From a checkpoint of a small transformer trained on Wikipedia.
Size: 23 layers, width 320, 5 heads of 64, 30.3M parameters.
Architecture: RMSNorm before each block, no biases in attention or MLP, untied embeddings.
Training: a variant of Muon for these matrices, 695M tokens, 3100 steps.
MLP neurons of a small language model. Each row is named by its layer, matrix (down: output weights) and neuron, and shows model dimensions 16-271. Each number is 128 + 32 x the weight over its row's rms, rounded and kept within 0 to 255. Numbers have three digits each. A neuron's up and down rows have the sign that makes its largest values positive.
After each neuron's rows, "raises" lists the tokens whose logits its output raises most directly, leaving later layers aside.

L9.down565:114116123197143123121147127068178121086086169159121125100120117093134113155080119107092139180217142110080113098209140078140075114088127093114125074034141147107126169140151107127123117158140154104171085121141119162120134130158134151162114102083149139156164101123133097125130143105126109105068080108074172088093153136098131148191158130153110146087110131176162172146111127150119127133169163202139062106102146137151161107114095111135105052123114161213168186184103075177119153103156155217158104142164160062165102138113121097092113085152200111126121121148133101083080164108125103134149147103148126113178084125133170132105095092188123140100135154121176123102136198164077117144074137115101083171125131174168101118192170176096079103111042086167129125145128046106120131154131140
raises: " album", " songs", " music", " song", " Music"

L20.down198:115123098157115161116145169151128136152144142113129118155118098084085086095202166143097103108167133117111116059255115121125120148069159045144111125135126143183084128076054115156165102133143171147112104147162169140123105110180135091107147112125101164161177128146079143094164210094123155126121086145092127077130184082119161145147119122092099116139125159162123133128104107092134083166137129114102074181144152120197146124136119083041163139107043065136209098115136134117154132143164157119169113122101091162093079117157135127113104133134119172160152067160195127147178156140172141147187012074134095156080187116173050125176165140115179132153136119103110162156162203104141109112153141152124092121126133135156162135110174163077128120089148148143155139139111118100137100201097095
raises: " him", " it", "ically", " them", "ize"

L14.down764:162100135081117165121090182143038145115137134101139154131083167154142143096152140139174090156160152118113163148133122107115140115109079171119131154114125128198110159167092125132185089150115132109106090169135197177117121112176159161143152112167173154155097114103152153180148103165138053129129118108041085124100148148091129115154124097175152114144118146152095152103070109135096106164134085161113152109114111113129068149120165141096082103131165085170153085089112105142142116162125129129200097148152081112070147114150086117121155152118139088091133104133136073151129154131185130162130112138114057135109093137125108092123170131097112164141127180255124155096118126145127179178158155132154120123167124115134084149150063086136143127166094130128128171104137075050128142157122138
raises: " However", " It", " After", " During", "This"

L18.down405:117113135048146100122122157123135094140073101136114183152113141143144137173132141149156161119183120162151085039130110108064165152100104124096129109080136111189067199155179119107185095118104117141126117111113203055140099080113110183136128093127131151156140142129125153177133107239123118118109133122079136158111121126104120118141073110126131069150144113087106137159118141118087091147131141125145157155178162121161176134118165166157118158137115089150126095105089074098107092152067116107167127053166101163102082128074115066062139112149113114125115136118096094076173116130161127116123182105126085158128099092140090122109154134094132110086137167212166187148107091160122112113208159095129110100158170166144053144205178102136161097178076152111119123152167108095165164133102116
raises: " They", " There", " It", " These", " However"

L17.down707:150172125139132147134069056133134138168120115170111132087139111110110122128123066161148136088144149164102104132150106181121108135082172122180120151146095110136155127108060131117120112178191142093115130090133107118071123104134145182097113104147084106133095157143131133174141092133140110133123129153134137074096095180101139108126213133162148099123100105128080157081113104150138089124130134128098113104086153148099184084151169181145125129137125122100130130134182146142179140076108113083106162085148154116135106077122166160136084139188106113093146110186164148147086102094118146083101064128115152131134120109111099079146129108125135086110123186136072168136158106106134048074095143125142145117113129135141139102078143074183162161166062160185159134107077158176085151147148092
raises: "emorial", "useum", "ention", "aps", "z"

L18.down824:101115116171108107125129101145106165129174078142167092088082115090189120144192126131123098074149087116099113157099166156142128206111115089122200161141089135118138138121113120086079144102147104160146141072079119103118134066165120157120180142144122097149169109143122122096105073159099110039151117169093119123119091120042082086088112161158085116135120159106120143119105182156170122128123121101119110109099179180091164156110085123139114097157139074128070101194079109202170103138083091099119153125152158070135163175165123120102057176148169165115097150131095109103144128133109152095084108151157101115174074142068143165095131128094188158130173111072116172117091059102087148098159108134122121125115135150193146078196139096103126128141186110113093106086129191150157108130128058
raises: "ues", "ue", "ued", "uation", "ance"

L17.down644:117133144107085124105101106064135185075128105172086165126160126206123131129153110144185109084166074117083146161087140117132145119102133137153080154157138189077175180179099176126126142185098118097109133103156133101171178116138120150108103163145140145103063088178074113090117123158136163150116112128153130111087130128145170138118082105075151126136079117143111090117160139169132124119150150124139090123148141144203164152152176141123154101168075110136108145129105116134150101092157144094103100145118111137155107166100082111141089114064097137091133176150180135134191140166077174132080170096080099192123179135132066172123154148212145098105108088106071119172131138109119172179078140097142158099157111120085178142093146100052127104099070132147153105171113116087133146144137120
raises: " were", " are", " include", " have", " make"

L20.down474:132150119098114145137145126106089172129123100095108071171153135142178134103096202135136120062149093134106129119151173144108117151113139112143121135180128075107178081092135102078146102086100177180101127104143151116098167081117113149125169079136193150112136141136100141147115078098150124117113133119135135052104181135136149145095187161183105091130132167146103160147137143073138096146119102127124084126123163132191095113118114100115134162077110165129163159160110097128112120105116074071165111134169145150105167072105097059182101138166108128131184154109146148129116140134147088170116167095143108044110176092147158200140143173159122154113134131132133196120094090117073169112119138134185143135098083119017167080111140123156127177071174093161110131121142127108120197111133086
raises: "ed", "ured", "ified", "ized", "ained"

L17.down100:134127070043119131078128144112122140122090092143113126136158142145133093105141121144148098125159161211139161135112114120145131147137095140093186158145160114168073096151155155088169083164078099103131117142131158139126107122169134162084103075130167146146147080114123133143119132164160077141120157102012099174133119111093130142089091115157140110083166203105113161124116103071098090153115112112166116189108141157116097122110147119153144124143139091151099093104131113174219171104108118152188104118181097138076151104078140044091127123134127138167109108140102104099145107155151121126108135123118121116136117188138066146092151130161077142170145187255100175099126117111099152134139111109154078107152137130179061161126142135128146124149090144150147161110125122095106141120155134
raises: " However", " This", " During", " The", " They"

L17.down609:144129179194096077157159141133164100088135137143143184070101144052105101095168058137127198111155144126114148129145107146146097105128116124090103122127180121065110121182124099172155116117111097121105164154093146173150139150146109156122096127112188142152125095093106156142128081204119157067150082065131184074131146193141078195120173142055095111116117200129159145139169144139163118190137135158073087146109105112140083142154116129124146124129060108151119134123114094098108102129133102174149132201062105071188100144135137118106145098132067104135132117119093165134086117131060108145139108164191125114160108119138121096124111145124105070088108108075077103141098193150153098110127133093158087098099129209129153150203169092113091137137089172157108099168116042197119171142089122
raises: " guitar", " voc", " band", " track", " songs"

L18.down243:110168099136088128159134168125094163167096122136152165138146096123136075083110114121130132137032128157161084134168131144151162140204132098113103066154100090121114109145097143134133104071147085126148154137136136068131211140116113122114155191166168202094155138131155151101157101116168101109159098136102156153105116118092150145162136074175163136094126083070180051105165150115124145087189143129100157117141121076134144100148117095138149129188153161078157100112121095109154188125125142102152105076169153132104124159192216094125123100126146100174127177129130121147159120111155152188102145119080105120103138148106125081161211105103113113103126116071104164087104151066051124178122181070156185127167132115107167135119118104121144133119127138146095114113166091067118101138130148
raises: " Pak", " Bh", " Kh", "iy", "ai"

L12.down384:168133165173087131132135112111131112075110093128111181113153074117105131134083137056142079114103166175138110153127136142079140086125156077125106141113146128149113138116150141167128088082167111128141138136185141096165178140144101152091134143085086123091129197111150202168107153160116077108113124100143137158098144095091132116162116074159155057121145133112139214123168134111146117142158116167092150087175132093151139088167119129149125149138168098163109117137145107113142106127124105144152158132140186082102061141114155131145150078129132091077133103130107154100147133094181069188095118097118085159144175165105118066148076099135102132034194111172166059101139127071098080125113169089117091139124109141111207107148143165090114125124104137103116139080106145123151201143145187
raises: " India", " Bh", " Pak", "hi", "ama"

L18.down342:113109140187117170188121192149161114189132119096167112105118079145096149131127174193129109098114133123117101091132110158134121124126141132116071090219143121119104118114137124139107171106086109108101145108113080148137075174157124079096166119110151060131114165131099120190129139130084114151118111130132148154115136132092096078071127109120152181090098150131083108113129145096098076110142113127169227153106143126139151152151104107111095115099110115169058179133158094113162181101104097150119126096126143200108194131137095143129158130147068146106153135120090101146109160157096142100101145148160130109094129133173137076123095178053115155128075111076064176170104107155116086195108156108158111100105111131128114167099139149090092163130118195093184096071107075154125142175068074
raises: "ian", "ius", "iano", "ians", "ij"

L12.down24:104101147203148118153147115114145112133073131130174114123148116101104127175035112093082131152211117129105167140181124090088108116049082063145122068064146161075143172160145104098124092191148171114164144092105122181098118159123136167084088107117143154130160121096192140168097096136087129127063070141113163090104128144060151137171125141104114136153099119162171155144111120119095152118154129167142099169117141099186146142117110020164071112141164143156160211156085135160129111117138140150128134167179140076131098133155089079107126092151210097148082105120163109092142154117111177140151089058152126123156114095134155161131117100137145117115169137112187056158122188098129147119116108080124106151158122131128089106170146113114133137099080139122099159179106087052124173132194166
raises: " album", " music", " songs", " film", " Music"

L20.down303:132122118101134120139148063098169145154101129169128152153106132114135063122100091129128150160109106126094149132160086112134161074118138103162111125142097130117137101132147095136087116165084075131074112159082045100162076104135137143133148216147142171158109129090142174134133072085095079153169094121165110124153099124166116168142127129116196168130147138161106127104118127141131142122122159131116255092090103057124102151136111176100151157141083149194198147120128099060091128082113152180149128150146062150111143157098107131119138207105097151077153201156132106104075098123169138158078122134118096123132136190141108127119114127062092127094150114196138239200149119200145119137131146127144133135194155155150089079151173177118146116109179130113156115164154054108084081146108128
raises: "ize", "ising", "iz", "ise", "is"

L14.down277:171203135113190113087164139164091144142149154087128163131172134166142084161122146130131111111109181157115129084089089126108106118123068121117119126075133128115159134122139150169133122125083178162127157068090119125100178196133097117073180125117149129082088140147183157151163113150169141127192122126123137137143095079116080106155141116166093162088215105112125078092067154128100112101173173092107160140161118176127079119159171089192133097158108139100128116100123159082143146165114127154057111126052132174108140110131119122126103134136112096187136096063115148150105168130094142142122159087092026166113082141129096115092158152088129092131160120156164159111132151085118132143020169139127133148109136060190126079134109107139100154127136141098104087139118125121127107166154136
raises: "ă", "ü", "ž", "č", " Belg"

L13.down599:061089139073055137182110144106121185102165094161094113153102130133111132063140157097145129120092101107149072084114143174185148092148123213181104127117125114184139065111157128143112144067151114143099094110120121115118139125185095170153170156119092115136110154156151109103141117146111097093105149092144140107107119142203149093132129042165144161108108168120114121161089172095083147142103190146124079193131145183083125135138095090096105133052165151059145083096148181134133155101160120105154190121140113129116144088117216131100093209103047204126121125161124179153161145100178120149081178120131121081082116180118099170133126140096119137141152148188066102097118108126100100103135100129119139103122131147090151115146113156093156136137157144149172122133094167109152096110091111
raises: " death", " loss", " inj", " killed", " kill"

L20.down280:099104131083129177100161082099141147074131179198065098105179130123172131128165166144100129148120094148134145176110152108129115176074060119123060082113103133093117190071118086119146155157100119126127124115168129123122154143182082154172136147072133083112061089202144152139158098132132115125128117076117113181133115112141157108139139137137125092134155139146151119135109175157170114098140165126064146116134092117118059158125155186132119126132152073147068146109184139109143138107105058105171107101169158114157138111145114104157080162102118168136106086126166084108112138108146124140108177103137092138163138108113185135131103174145134126129088131138101150144179175048170137101205119126110138151170147082112152168084135149149048117112163169126171165146178067105122180132134076
raises: "gen", "g", "ent", "gar", "ese"

L20.down544:121087109152124122142139136139082082146113126182140158150155161085130151123157115144168147139124118107162112166106125119162081099112128193083166173132156142157160116171145121144121139143141146096094137168128143206136123082132191088123211114077150091068171098117106116154139144129120108142121173165178165094098099101097158127126092164120097112077060123123132092168109141160142165077084084115099218218161178169165144160146066095128090138143126122161109127169170155098115139183192176180162107117148086122024161129082103102136155125105142094143201174110141121103061134160110098179155127137160076077118084115085126097090056124076165116095180129186131181111121109091122147108156103099125132130181151099141144114105122138073112196141120067153103085098153150104160144158143163
raises: "ien", "y", "ian", "ians", "re"

L18.down480:046105142128083110146124060106154078092148176109118132142146106127149090124136176092074130083101133161145076130101141131092135104167091131121176109161124158191125087184147094118127168054079114124100137080089115163150126191130126146179129140105132138064092120193186108074197106122127109095099116169107184196134116086164121126118121145166121194135132138148070143108158139126080120166113087143106130155058183132162150105125141135103121060099117049131121151091108121077174119118118123192128157168121117129132127114104074104155127090106060144144152145131118084157151153141113090076158095153111135122147134129110184101112155113114132067172104142066143080087111114133121120093169151079175089120115152145179154171156164140091116142115182077119152134198109128161135170075104137
raises: " Democrat", " Republican", " Democratic", " elected", " party"